Weights of a small GPT-style language model, trained from scratch on English Wikipedia: no biases in attention or MLP, a variant of Muon for these matrices.
MLP neurons of a small language model. Each row is named by its layer, matrix (gate and up: input weights) and neuron, and shows model dimensions 640-767. Each number is 50 + 15 x the weight over its row's rms, rounded and kept within 0 to 99. A neuron's up and down rows have the sign that makes its largest values positive.
After each neuron's rows is what it responds to, as a language model described it from the Wikipedia text at the highest values.

L9.gate510:56 59 40 70 44 43 53 40 19 24 56 56 37 47 57 00 66 91 59 49 47 35 17 41 47 63 46 53 39 39 63 70 28 37 63 41 09 64 51 55 59 42 35 43 41 23 63 43 55 70 33 39 54 33 47 62 56 37 63 48 54 59 43 66 49 43 41 61 10 37 52 36 52 62 92 54 64 52 57 64 51 43 84 35 68 66 53 52 76 61 49 25 67 52 52 48 43 39 55 55 48 38 36 55 52 76 72 46 55 61 37 25 34 48 45 64 58 50 49 65 39 24 44 67 34 30 89 35
L9.up510:49 60 35 66 63 32 65 45 18 38 49 61 49 57 48 40 53 63 84 63 36 55 25 60 42 46 47 54 39 53 36 37 36 69 46 34 60 38 75 53 70 63 23 26 48 40 49 38 31 45 31 66 50 59 75 86 69 37 80 30 65 79 27 50 58 33 34 63 38 66 45 59 57 96 67 44 20 24 42 56 47 46 68 46 45 55 59 40 48 43 39 44 54 64 46 56 56 58 50 48 32 49 26 35 68 54 47 76 46 50 46 31 18 60 52 66 34 58 39 49 33 50 56 47 42 22 70 34
Description: Noun-phrase modifiers. Mid-sentence words or word-final pieces inside noun phrases, often just after a preposition, such as the, temper-ate, revolution-ary, terror-ist, Soviet.

L11.gate446:40 68 10 18 51 55 64 58 59 49 48 60 45 56 37 55 57 45 53 43 64 49 48 46 59 25 26 43 56 47 71 42 56 27 63 62 50 54 64 54 49 19 57 38 38 12 54 38 32 39 57 76 63 28 54 76 92 49 50 39 59 56 60 37 53 58 46 91 47 53 45 48 65 29 36 40 30 41 65 57 43 47 68 35 53 64 70 67 78 45 38 63 42 85 62 64 43 56 32 59 34 61 77 44 54 43 66 37 52 48 37 22 42 20 55 39 46 62 55 75 60 19 36 48 45 80 61 27
L11.up446:41 51 39 36 60 43 58 49 70 54 55 65 63 58 36 70 55 59 32 23 48 65 62 59 40 47 43 54 73 49 49 52 66 51 24 63 31 41 43 39 25 46 59 36 51 45 48 63 45 39 21 85 58 17 41 50 46 56 46 51 70 70 70 79 51 46 20 68 54 44 56 35 53 48 74 61 47 44 45 27 48 42 64 76 57 56 34 44 26 28 53 63 48 48 56 26 50 34 36 51 24 52 69 32 64 46 44 65 80 43 43 54 46 49 20 63 45 68 73 75 48 22 57 57 33 44 48 45
Description: Sphere-of-activity modifiers. Determiners and adjectives, often word-final pieces, opening noun phrases for a field, scene or era, like cultural zeitgeist, emerging scene, musical style.

L6.gate547:68 41 42 15 99 52 56 53 27 49 45 27 64 47 35 56 46 53 56 54 66 67 40 58 45 69 62 46 65 47 64 66 40 40 55 34 63 62 44 46 36 40 47 46 48 34 50 27 54 31 46 18 50 55 72 55 41 47 33 24 63 49 39 25 46 72 59 47 47 35 44 51 69 55 31 45 84 49 66 54 59 37 56 47 36 49 54 28 73 40 70 38 49 30 42 65 74 45 68 35 41 46 89 88 60 48 60 43 52 96 64 38 59 48 81 66 63 34 49 47 61 29 45 49 43 71 41 61
L6.up547:44 51 43 40 51 52 46 27 51 19 60 46 49 53 35 45 23 51 44 39 58 71 39 21 39 63 49 48 92 34 52 67 36 47 29 56 59 59 43 35 41 30 53 50 17 61 36 60 45 57 53 43 64 44 41 51 42 45 24 44 37 35 23 43 56 48 80 33 46 70 70 55 65 54 46 48 89 55 65 43 53 58 49 54 56 42 54 49 47 41 56 34 57 51 42 47 71 54 46 57 73 41 44 65 54 48 62 53 45 61 34 60 81 55 65 34 40 50 44 43 67 42 53 75 62 40 49 31
Description: Digit 3 in numbers. The digit 3, especially inside geographic coordinates after a degree or minute sign (e.g. 82°24′31″), plus counts in tables, scores, dates and words like three.

L11.gate1313:79 53 51 26 68 44 82 42 42 33 41 90 60 39 55 49 53 71 44 47 58 49 48 41 57 32 73 53 55 23 50 34 52 34 36 27 37 28 33 60 51 43 06 61 77 56 58 26 68 68 55 39 30 24 65 50 46 46 49 53 80 53 63 44 29 55 60 62 33 59 68 26 66 53 64 45 99 45 35 28 34 46 43 75 32 60 43 55 46 14 42 35 30 59 49 67 47 59 37 38 66 64 46 45 66 38 44 37 62 46 39 38 87 51 48 34 49 61 25 49 41 55 51 39 11 56 69 26
L11.up1313:33 22 26 30 45 43 58 23 45 56 46 47 56 38 50 77 72 76 54 51 69 51 50 54 56 44 42 40 43 27 26 46 46 39 31 47 51 21 58 42 44 55 22 75 39 70 60 51 72 56 30 43 36 57 99 31 77 53 54 69 76 33 57 47 51 50 57 51 58 72 52 25 35 51 55 64 58 24 47 43 40 64 28 77 53 40 40 29 52 49 43 44 50 57 27 64 61 83 49 57 54 66 52 53 78 48 43 50 53 52 28 57 63 57 52 27 57 59 52 39 72 41 36 57 36 50 58 34
Description: Physical place and surface nouns. Concrete nouns for terrain, water, surfaces and built structures, often after "the", e.g. earth, lake, shelf, surface, wall, roof, sea.

L6.gate1434:38 39 35 45 45 49 44 56 58 21 43 27 66 55 38 57 59 69 62 46 45 40 72 50 48 48 70 35 67 66 50 55 43 66 64 43 56 58 69 40 99 50 36 66 18 53 65 45 45 28 42 39 45 61 66 59 53 35 68 54 55 50 53 37 85 62 65 75 43 38 39 64 18 51 33 43 51 37 34 67 44 52 49 58 40 47 65 50 56 79 45 39 48 35 52 73 35 67 64 71 51 30 72 52 51 23 32 59 38 65 55 48 30 66 56 48 80 62 62 46 59 46 39 46 48 43 53 50
L6.up1434:70 67 58 33 45 28 40 51 35 68 54 34 67 53 70 55 69 57 50 68 44 18 44 36 46 54 54 52 31 40 47 61 36 49 54 42 53 78 51 38 54 25 23 43 62 70 36 33 51 62 85 50 53 42 75 91 44 43 67 88 33 50 39 53 50 57 38 61 59 30 35 49 30 51 45 72 44 56 48 52 73 49 55 66 45 56 73 30 56 45 74 47 44 48 30 77 48 41 63 45 60 52 46 42 40 26 45 40 56 70 53 38 77 64 53 54 66 48 46 37 86 62 29 08 40 59 54 72
Description: Non-initial digits in numbers. Second or later digits of multi-digit numbers in tables, stats and lists, especially 9, 8, 7, such as +49 and 54:17.

L11.gate838:39 73 62 79 51 58 17 29 61 76 37 55 65 54 24 36 36 37 50 47 40 39 61 70 99 58 68 66 78 41 55 29 38 47 44 62 71 54 37 54 51 62 44 62 38 49 50 43 42 55 36 29 33 34 34 37 56 57 49 28 43 19 50 55 45 52 77 45 17 57 65 56 25 64 66 57 37 35 68 56 30 21 44 77 68 39 46 42 59 54 33 63 78 54 54 64 15 47 40 40 48 48 56 36 24 62 52 55 75 39 53 34 47 51 61 35 41 63 58 53 45 66 60 52 45 58 19 49
L11.up838:62 43 67 55 80 53 75 57 44 61 38 69 51 75 21 36 53 56 67 43 78 63 56 69 34 35 50 56 41 37 51 49 53 56 51 53 46 38 56 64 66 42 63 18 40 60 38 49 43 41 33 78 69 70 58 33 47 24 72 73 34 67 63 33 54 38 55 71 61 28 53 57 71 71 50 76 49 37 48 91 64 50 52 43 35 67 53 20 21 77 50 18 38 41 46 46 62 61 29 62 54 53 33 63 69 21 28 44 56 58 33 51 38 59 57 45 30 23 59 55 52 45 31 60 56 47 29 39
Description: Parallel-item word completions. Final pieces of words or numbers that repeat or mirror an earlier parallel item, in tables and lists, such as week-ends, Blans-ien, 4,30-0 hours.

L11.gate397:61 48 41 72 32 59 45 22 41 27 20 48 56 52 39 60 53 33 43 51 80 30 54 64 69 55 75 54 59 69 47 58 56 25 52 62 47 57 29 24 41 41 52 42 69 46 50 44 67 49 54 21 55 40 39 52 45 35 19 53 37 43 62 31 58 58 55 57 77 82 78 49 69 45 55 53 42 48 32 47 38 89 54 21 63 28 49 45 37 45 58 50 31 56 78 59 60 36 54 29 80 38 57 63 55 41 33 00 10 48 34 49 72 52 46 55 64 32 50 72 23 69 61 67 36 61 56 23
L11.up397:34 51 48 59 63 52 46 47 41 66 71 57 32 79 50 70 57 25 32 29 18 17 58 36 74 42 38 37 59 58 53 54 56 63 54 55 37 47 42 55 61 21 35 45 68 61 42 70 25 45 66 44 49 43 50 54 37 31 62 35 15 64 51 45 48 54 43 45 74 67 45 67 61 37 45 53 66 40 46 43 37 58 51 32 62 34 52 61 55 30 25 47 25 49 58 46 73 46 77 38 60 51 53 50 34 29 55 46 72 27 49 35 68 69 59 45 11 64 57 39 50 52 86 60 29 73 60 23
Description: Final digit of numbers. Last digit of multi-digit numbers in sports stats, match-goal minutes and election tables, as in 32', 15,742, 440; also last pieces of foreign names.

L9.gate633:50 57 59 64 38 45 30 69 61 44 64 69 33 53 42 51 31 58 55 29 39 71 59 48 07 46 45 24 41 53 54 34 40 47 43 47 87 49 58 47 44 05 26 34 43 56 43 44 50 58 52 78 48 73 28 36 58 61 17 27 30 84 26 28 68 30 56 39 40 57 67 67 41 68 42 63 67 46 56 37 52 39 42 68 40 51 57 53 59 75 65 35 35 43 42 59 75 44 34 60 54 83 60 63 68 76 61 49 99 35 70 67 50 55 71 36 37 26 45 35 50 59 69 35 50 72 59 53
L9.up633:55 58 38 43 10 58 38 39 53 38 38 45 63 43 41 62 48 55 76 37 50 51 36 70 52 41 46 51 57 81 40 35 59 58 39 46 65 76 50 49 64 35 49 39 62 53 50 42 58 62 55 54 62 44 66 46 51 47 69 65 69 67 85 57 52 18 57 59 51 46 50 45 45 57 35 49 60 55 44 39 57 53 48 54 54 71 63 46 28 86 46 42 56 39 32 56 45 60 68 45 38 53 27 77 64 43 64 64 41 39 19 71 51 35 53 66 30 47 81 36 29 66 51 37 61 54 47 26
Description: Digits inside numbers. Second or later digit of multi-digit numbers in tables and statistics, e.g. the 3 in 23.8%, the 1 in 21 votes, the 0 in 307.

L9.gate990:67 86 25 68 34 55 28 55 27 39 49 43 30 51 42 58 63 59 47 58 74 68 44 57 39 63 54 44 46 63 83 49 46 33 39 59 44 42 42 73 54 54 14 51 35 43 37 45 32 32 37 33 29 73 46 60 55 48 30 61 55 33 53 76 30 61 47 63 31 44 25 50 64 41 42 41 56 67 32 67 39 56 67 53 53 25 53 47 68 47 30 57 42 71 39 77 36 36 82 50 56 60 55 49 47 43 46 47 50 28 47 45 64 59 63 40 40 74 11 58 47 77 40 50 29 59 59 77
L9.up990:67 33 39 56 44 58 50 31 69 29 39 42 46 48 60 56 72 56 49 32 26 73 44 66 20 35 68 47 55 27 48 50 61 37 26 27 59 34 59 57 64 69 76 62 47 41 59 59 36 56 62 61 71 51 56 45 65 76 28 52 50 22 47 65 66 36 47 61 50 42 13 38 51 37 70 50 71 63 41 56 58 44 63 61 33 36 48 33 60 52 46 24 64 47 40 82 42 36 43 70 43 30 64 40 56 25 48 69 31 72 48 44 61 34 75 61 30 14 18 77 49 62 73 36 39 27 47 43
Description: Nouns inside compound names. Concrete nouns ending or completing multiword names and phrases, often in titles, tables, or building descriptions, e.g. Hill (Owen Hill Road), Tower, walls, stone.

L6.gate876:58 59 31 45 45 59 32 47 35 96 24 50 47 58 33 43 70 40 47 13 75 56 72 45 33 67 49 63 42 59 62 47 39 36 36 55 64 77 51 38 60 74 52 44 66 59 34 63 45 31 59 64 32 63 73 39 54 65 65 63 44 52 58 47 44 72 73 34 78 58 21 29 61 60 41 52 36 62 63 16 60 64 50 79 51 26 62 31 21 28 48 68 22 67 53 32 36 50 50 29 33 63 22 36 83 50 52 40 61 51 26 54 65 48 44 25 56 68 51 48 54 37 47 60 69 36 23 53
L6.up876:46 53 56 78 35 37 69 46 28 60 47 43 39 78 21 54 24 48 44 50 53 60 45 52 30 58 51 68 34 36 36 45 58 28 62 31 51 34 42 49 62 46 63 37 68 71 18 60 49 62 71 54 45 39 39 53 42 51 68 66 69 42 67 49 28 48 52 39 47 75 38 36 63 68 21 42 19 47 28 38 55 51 30 59 38 59 50 09 48 35 35 69 69 63 57 18 44 68 57 33 74 37 67 29 52 46 56 64 32 48 28 70 49 41 53 84 52 69 73 37 54 31 72 43 49 37 29 31
Description: Building nouns in names. Place nouns ending a proper name or title, such as Cherrytree House, Bell Tower, The Hidden Room, Old School; also word-final pieces like e-at, Eas-y, and tokens after No.

L9.gate844:45 81 49 68 32 53 56 69 69 30 51 33 54 44 41 89 37 60 53 53 41 43 72 48 60 71 70 62 32 50 75 76 73 47 72 51 43 53 40 39 50 75 65 64 61 50 64 47 53 48 57 40 78 44 62 57 53 65 33 38 42 67 65 55 45 29 66 12 63 49 38 44 50 59 12 70 51 56 44 63 50 46 61 70 38 22 37 31 43 31 52 22 55 48 63 52 75 25 80 51 79 64 30 31 80 43 29 40 57 46 42 36 61 29 39 41 57 52 71 33 69 45 64 60 66 46 66 63
L9.up844:29 47 52 46 62 66 66 67 49 63 41 51 65 66 41 54 75 55 61 47 46 63 37 52 48 49 60 23 53 41 74 46 44 61 51 40 77 46 47 38 58 53 64 39 47 32 45 32 78 52 58 83 73 67 50 49 49 34 42 70 44 65 59 41 71 36 27 36 61 52 57 50 56 49 79 44 20 66 57 58 36 47 44 59 49 55 48 28 31 18 55 28 58 23 67 51 69 54 12 35 50 79 56 38 53 73 66 51 47 43 37 48 38 70 60 37 40 34 43 53 56 49 66 59 59 96 28 68
Description: Parentheticals, digits, predictable continuations. Opening parentheses right after a noun phrase or title, digits in tables and track lists, and predictable word completions (Ave, r|ush, up).